Part of a small language model's weights: MLP 1280 GeGLU.
MLP neurons of a small language model. Each row is named by its layer, matrix (down: output weights) and neuron, and shows model dimensions 458-521. Each number is 128 + 32 x the weight over its row's rms, rounded and kept within 0 to 255. A neuron's up and down rows have the sign that makes its largest values positive.
A block is one neuron, or neurons of one layer that tend to fire together. After each block is what it responds to, as a language model described it from the Wikipedia text at the highest values.

L4.down287 [178 118 147 126 162 123 105  79 161  91 115  88 160 143 135 187 122 125 124  99  92 130 129 132 121 184 131 142 108 132 163  89 105 201 173 111 127 196 132 106  65 136 166 130 127  93 145 162  66 108 125  77 122 116 125 153  82 157 159 147 128  83 114 154]
L4.down1258 [ 97 117  88 189 157  85 127  98 165 112 130 116 175 133 120 117 146 149 121  82 106 124 135  70 132 135 214  98 101 117 128 121 131  98 127 115 143 151  92 125 135 120 177 138 153 142 104  93 168 140 122 107 145  81 155  91 109  97 142 111 139 142 154 142]
Description: Table row endings. Closing pipe or line break at the end of a row in dense numeric Wikipedia tables, such as sports stats, race results and vote tallies.

L5.down275 [155 151  58 123 180 135 102 190  90 118 168 109 134 130  90 153 157 118  73  46 151 137 134  32 208 102 125 118  63 116 114 140  94 147 108 156 140 157 161 137 180 122 167 107 125 112 118 115 135 145 149 129  99  80 145 168 146 157 181 112  72 125 151  74]
L5.down504 [ 83 146 122 177 142 133 116  86  43 101  96 169  84 128 137 150  82 152 135 186 131 127 235 155 108 120  90 173 114 123 123  65 120 206 165 155 157  72 154 150 114 101  96 104 132 124 127 159 159 172 131 104 149  98 133 172  95 168 152 148 101 107  93 145]
L5.down519 [159  58 100 132 170 109 147 136 117 169 102 152 109 120 131 102 142 133 143 107 112  96 119 176 164 145 148 155 143 126 118  89  85 155  77 129 136 129 118 134 133 153  96 126 175  75 115 138 128 132  90 123 136 140  95  87  80 131 161 115  95 107 104 133]
L5.down807 [121 142 107  67 137 116 136 140  82 156 130 168 155  87  89  98 148 105 133 143 135 137 101 121 154 118 126 136 113  88 139 182  78  69 126 137  94 137 113  58 134 173 104 135 170  85 159 119 111 121 141 140 190 224  80 114 103 116 101  69 156  86 174 138]
Description: Plural noun endings. Plural noun suffixes or whole plural nouns ending a noun phrase, such as insects, cells, devices, officers; occasionally "They" or year digits.

L4.down1098 [105 117  90 110 134 153 165 141 132 160 150 109  89 112 199 131 175 103 162 126 117 127 100 151 107 187 156 166  86  39 144  83  60 128 101 126  84 123 153 170 115 108 116 151  99  83 121 123 133 107 149  96 147 195 152 137 152 148 143 151  93 132  88 128]
L4.down1141 [112 120  70 133 134 178 114 141 133  98 122 106 158 165  88 122 131 147 151 158 143 126 175 156 157  95 129 159 100 103 164  80 119 148 167  68 108 140 113 159  89 136 137 124 103 143 134 153  87 100 114 118 142 153 148 150 168  93 150 102 174  73 127  92]
Description: Repeated word first pieces. First word piece of a multi-token name or word already seen earlier in the text, often in tables and lists, e.g. Kar(velas), Ol(gierd), Mil(ton Keynes).

L4.down2 [145 120 135 114 133  68 146 128 108 157 112 142 151 102  74 134 119 190 128 152 152  94 148 178  69  81 158 127  94 125  84 146 133 111 145 166 116 141 187 149 176 129 115 124 119 126 112  82 158 138  93 155 132 102 165 107 145 172 128 151  69 103  65 116]
L4.down559 [188 126 106 177 134 139 117  42 112 161  88 138 134 103 182  68 138  72 123 149 111 185 133 136 120  80 100 121 148 125  75 104  89 119 145 142 125 146 132  72 201 168 155 122 158 130  77 164 174 136 137 133 137  89 154 147 132 215 130  96 163 111 153 140]
Description: Plural noun endings. Plural suffix tokens (s, es, ies, ers) or whole plural nouns closing a category noun phrase, e.g. antagonists, trucks, insurance companies, villages.

L5.down80 [131 123 120 114 144 138 124  83  70 145  58 134  75 125 153  99 132 135 118 128 132  80 100 160 141 106 150 164  74 105  99 118  84 102 117  74 146 160  86 158 118 147 170 125  84 109 158  93  98 122 110  97 148 130 159 140 100 197  94 157 105 145  49 139]
L5.down360 [ 85 158  84 147 159 149 116 173 101 119 119 146 132 142  99 123 168 163 134 167 171 102 117 127 154 132  82  58  92 162  59  90 108 106 157  99 111 151 113 170 126 150  86  99 175  81  79 140 122  84 125 112 216 140 165 162 100  86  81 123 165 180  35 160]
L5.down943 [ 85  89  92 128  92 121 133 181  72 110 136 100 124 128  81 156 101 200 102 155 140 145 130 144 164 101  37 117 166 103  92 122 162 128  77 105 140 116 170  72 129 103  72 146 146 118 169 125  89  98  50  63 136 134 127  76 132  91 117 131  76  99 132 115]
L5.down1246 [142 123  96 132  92 116 112 145  96 127 150 191 146 124  68 209 158 114 152 110 132  75 112 134  92 147 127 100 115 141  96 122 127  78  95  99 115  93 125 202 193 104 113 176 119  91 164 119 155 185 150 113  41  83 131 179 160  99 142 113 162 187 115 128]
Description: Table row-closing pipe. The closing pipe at the end of a wiki table row, just before a line break, as in "Kunstmuseum Basel |" or "Honda |"; weakly, nationality words like American after "was an".

L3.down79 [211 108 100 105  91  79 150 217 160 155 162 117 134 129 125  94 143 139  89  88 110 143 119 119 102  81 118  65 143 161 125 114 136  74 108 233 172 166 150 117 146  94 210 135 114 105 156 114 128 149 107 114  97 131 111 147 138 219 108 178 117 125 117 138]
L3.down314 [143 117 145 169 109 108 139  82 103 109 147 140 112 116 165 105 124  98 136 149 137 135 100 129 157 159 129 108 163 134 177 152 139 108 146 106  97 121 172 160 148 101  90  94  97  55 137  61 117 156 178 128  39 133 135 162  80 165  81 120 146 130 114  97]
L3.down416 [ 99 107  67 122  80  92 112 138 121 153 203 140 103 146 118 186 144 152 111 134 165 118 183 110 166 171 129 103 108 126 168 119 160 147 105 165  45 133 151 100 119 147 145  87  74 127  81 126 165 122  83 145 102 102 190  66  67 103  92 100 130 141 121 146]
L3.down603 [162 138 151 133 133  91  57 116  94 142 136 117 145 149 161 104 154  86  82  84 155 145 148 226 107 123 152 137 106 155 125 126 158 152 177 135 142  96 200  94 148 161 120 108 140 112 139  85  95 180 163 120 110 147 134 129 171 138 115 126 113 173 139 156]
L3.down837 [157  41 101 153 122 114  49 161 143 108 134  53  86 105 142 140 137 149 164 140  98 176 116 133  94  89  76 118 106 184  94  50 121  99 120 159 140 150 149 124 139 118 118  92 143 145  74 160 142 109 117 182  99 131 129  90 161 151  82 111 118 156 154  73]
L3.down866 [ 77  69 138 113 156 119 111  97  77 189 103  98 142  63 174 189  91 132 161 167 157 139 149 147 105 137 136 130  93 123 130 123  98 134  47 119 180 145 135 123  93 181 187 145 129 135 144 121 135 119 111 118 192 112 110 152 111 100 106 137 121 124 142 125]
L3.down1153 [178 122 171 188 137 190 144  97 100 133 162 105  88 137 136  69  93 171  72  93 119 100  93 101 168 111 122  79 125  89 203  87  96 153 123 118 126 127  96 131 182 117 165 180 140 162 117 138 115 102 137 149 145 137 190 138 162 117 115  82 127 136  80 164]
L3.down1163 [124  78 107 107  98 139  70  99 159  72 120 180 138 125 206 114 115 218 126 109 108 160 129 103 114 117  92  82 134 158  89 178 143  84 181 129 182 123 124 172  99 148 132 112 150  96 136 118 119 108 175 147  93 101 143  87 120 129 113 133 173 180 142 121]
Description: Table row ends. Pipe separators and final cells at the end of rows in Wikipedia tables, just before the line break, as in stats, climate and racing results tables.

L3.down2 [133 119  86  73 156 126 122 137 125 171  89 134 136 111 115 175 114 131  99 139 159 130 142 134 137  72 167 117 127  83 113 114 126 133 164 125 122 134  84 158 146 111 146 109 104  88 105 148 184  41 144 148 182 123 148 108 107 169 214  89 182 131 189 104]
L3.down29 [130  57 149 112 135 153  97 176 120  79  94 132 188 179 151 143 106 125  92 145 162 134  65  92 110 149 117 169 132  94 188  87 115 132 148 106 124 170  93 140  99  59  95 177  88  87 140 178 121 106 143 143 149 115 164 136 111  59 109 170 186 132 132  93]
L3.down45 [126  76  97 123 148 186  35 140 178 125 128 138 110 146 189 144 105  61 139 185 125 111 115 165 100 141  47 147 191 190 102  89 159 162 136 123 187 157 112 139 155 134 111  74 133 120 101 129 147  68 143 151 185 151 130 106 148 161 165  95 126 168 152 157]
L3.down96 [128 165 147  73 128  72  86  93 139 153  83  81 112 116 145 150 152 185 133 171 108 154 115  96 110 146 143 112 173 107 144 152 122  86 173 185  96 108 176 134 150 182  86  88 120  92 144 101 143 149  89 166  94 136 105 136 114 126 137 169  45 126 114 146]
L3.down463 [124  98 135 132 156 119 114  93 127 141 103  94 150 157  71 124 141 121 125 161 161 147  74 163 174 174 160 131  95 100  81  87  94 149 146 169  99 207 116 126 120 145 137 125 112  99 115 130 135 129 118 155  74 154 104 121 158 125 149  85 144 139 111  66]
L3.down468 [ 60 117 122  61 131  84 146 128  75 120 138 115 162 117 137 176 142  93  91 179 127  69 101 172 119 198 133 124 165  96 198 142  98 105 132 139 108 179 192  94 121 145 156 216 146  91 109 156 113 141 149 142  87  85 179 141 138 105 160 101 138 115  64  81]
L3.down817 [159 146 103  58 128 134 117 179 146 139 143 130  86 112 170 114  61  36 128 121 152  97 133 131 143 169 150 126 155 146 172 139 110 120 120 128 211 145  82  81  84 183 114 115 179 102 101  67 132 105  93 129  60 133 158 128 127 125 171 125 113 143 169 156]
L3.down1098 [ 80 147 120  79 120 163 103  96 120 171 139 144 196 182 150 151  89 110 139 175 119 144 156  80 119 180 121  81 187  61 131 162 109 113 126  82  75 133 153 109 145 135  43 120 100 115 178 115 102  82  73 117 158 105 108 173 105 171 141 150 128 114  92 167]
Description: Word-initial capitals in lists. First capitalized piece of a name or word that opens a new item after a comma, pipe or semicolon in lists and tables, e.g. O(ued), Lar(ne), Ol(impik), United, Records.

L3.down133 [177 159 151 146 117 103 108 202  72 163 110  79 143 158 119 144  90 148 102 130 107 155 130 178 129 157  49 153 120 162 207  98 121 132 158 164  93 127 122 144  76 151  82 141 133 151 178 111 135 157 110 145 140 189 141 208  77 166 111 126 138 174 108 117]
L3.down366 [141 127 150 119 133 125 130 163 148 158 158 109 167 107 164  93 104  53 169 111 114 126 125 169 124 121 156  95 110 136 127 118 157 198 101  97  95  95  89 122  86 124 106 119 132 125 124 151 141 153 164  79 141 111 143 194  94 178 147 110 117  83 101 125]
L3.down881 [149 112 137 187 156  81 132  99  92 172 169  86 133 129 119 160 127 115  93 139  98 159 196 165 138 122 151 140 146 138 125 143  97 100 131 138 104 122 136 125  90 141 132 164  86 125  93 133 110 139 118 134  98 125 111  95 113 174 130 128 131 114  96 127]
L3.down896 [132 129 172 134 161 108 146 128 144 148 123 110 171 154 133 105 140 124 106 173 145 123 194 140 140 159 164 136 135 127 128 145  79 158 144 124 180 116 149  79 161 100 151 150 101 133 145  83 126 153  91 138 159 163 148 141 125  75  76 119 135 164 123 147]
L3.down976 [166 162 111 137 177 159 135 111 174  91 130 136 165  66 140  99 176  83 103 147 163 144 167 115 119 200 138  80 106  94 108 135  92 160  97 146 115  99 154 124 118 175 121  94 103 114 130 153 130  90 120  89 176  75  70 108  94 166 102 169 175 136 113  72]
L3.down1104 [173  77  49 106 166  97 179 127 125 161 142 149 145 119 150 168 132 126 107 119 145 131 160 155 133  93  89 132 160 122 158 129 187 110 101  95  82 147 128 117 120 157 105 143 117  42 164 135 214 174 147 108  84 114 126 118 102 174 151 117  94 126  92 103]
L3.down1162 [130  97 132 130 120 127 134 102 109  97  92 102 126 169  96  85  99 125 130 164 128 169 112 178 177  97 133 106 138 142 138 163  74 154 112 132 115 155 152 147 104 162 163  91  79 144 141 143 109  98 155 105 126 150 112 149  90 152  86 137 111 144  49 103]
L3.down1269 [161 105 157 120 108 134 159 128  85 182 109 159 122 148 143 143 116 144 113 127 101 170 159 136 147 111 153  87 124  56 115  55 111 136  89  95 105 143 172 116 111 144 111 166  96 156  99  79 108 118 170 126 122 136  31 125 118 122 113 135 103 145 142 112]
Description: Plural noun endings. Plural suffixes such as -s, -es and -ions ending a counted or listed noun, strongest on sculptures (two variants, seven Jews, two platforms).

L5.down318 [139 108  96 154 122 105 131 150 145 121 119 125 135 158 114 107 136 132 109 103  94 191 126 101 132 188  90  75 169 140  68 111  68  94  99 166  49 100 167 158  75 152 104 201 121 150 182 167 138 106  79 164 163 172 111 146  80 104 121 147 106 125 147  68]
L5.down997 [151  87 140 136 210 107 184 132 109 146 138  94 132 150 178  45  70 125 118 107 191  95  68 160  59 130 127 123 135 157 136 155  96  96 141 157 132 138 165 157 108 142 175 154  92  97 138 123 125 123 116 145 149 147 147  96 127 148 144 184 160 124 100 121]
L5.down1040 [119 117 176  80 115 180  87 150  88 113  81 140 163 130 129 122 121 103 149  96 157 117  73 117 136 139 134 151 128 125 115 166 143 127 136  82 122 125 127 110 111 105 168 134 123 128 136 144 164 142 136 171 118  84 181 168 116 198 145 185 135 102 122  94]
L5.down1274 [123  39 130 135 145 131 150 156 103 162 183  78 138 157 123 104 141 142 149 132 188 143 107 148 176 149 233 144 128  39 136  83  95 122 167 110 119 120 154 141 108 118 152  88 107 138 140 102 108 160 107 149 140 164 203 168 141 186 100  87  81 142 119 162]
Description: Token after numbers. Word-piece or unit tokens right after a number, mostly the first piece of a unit or symbol: "o" of oz, "O" in Cl2O7, "k" of kPa, "h" of hp, ft, mm.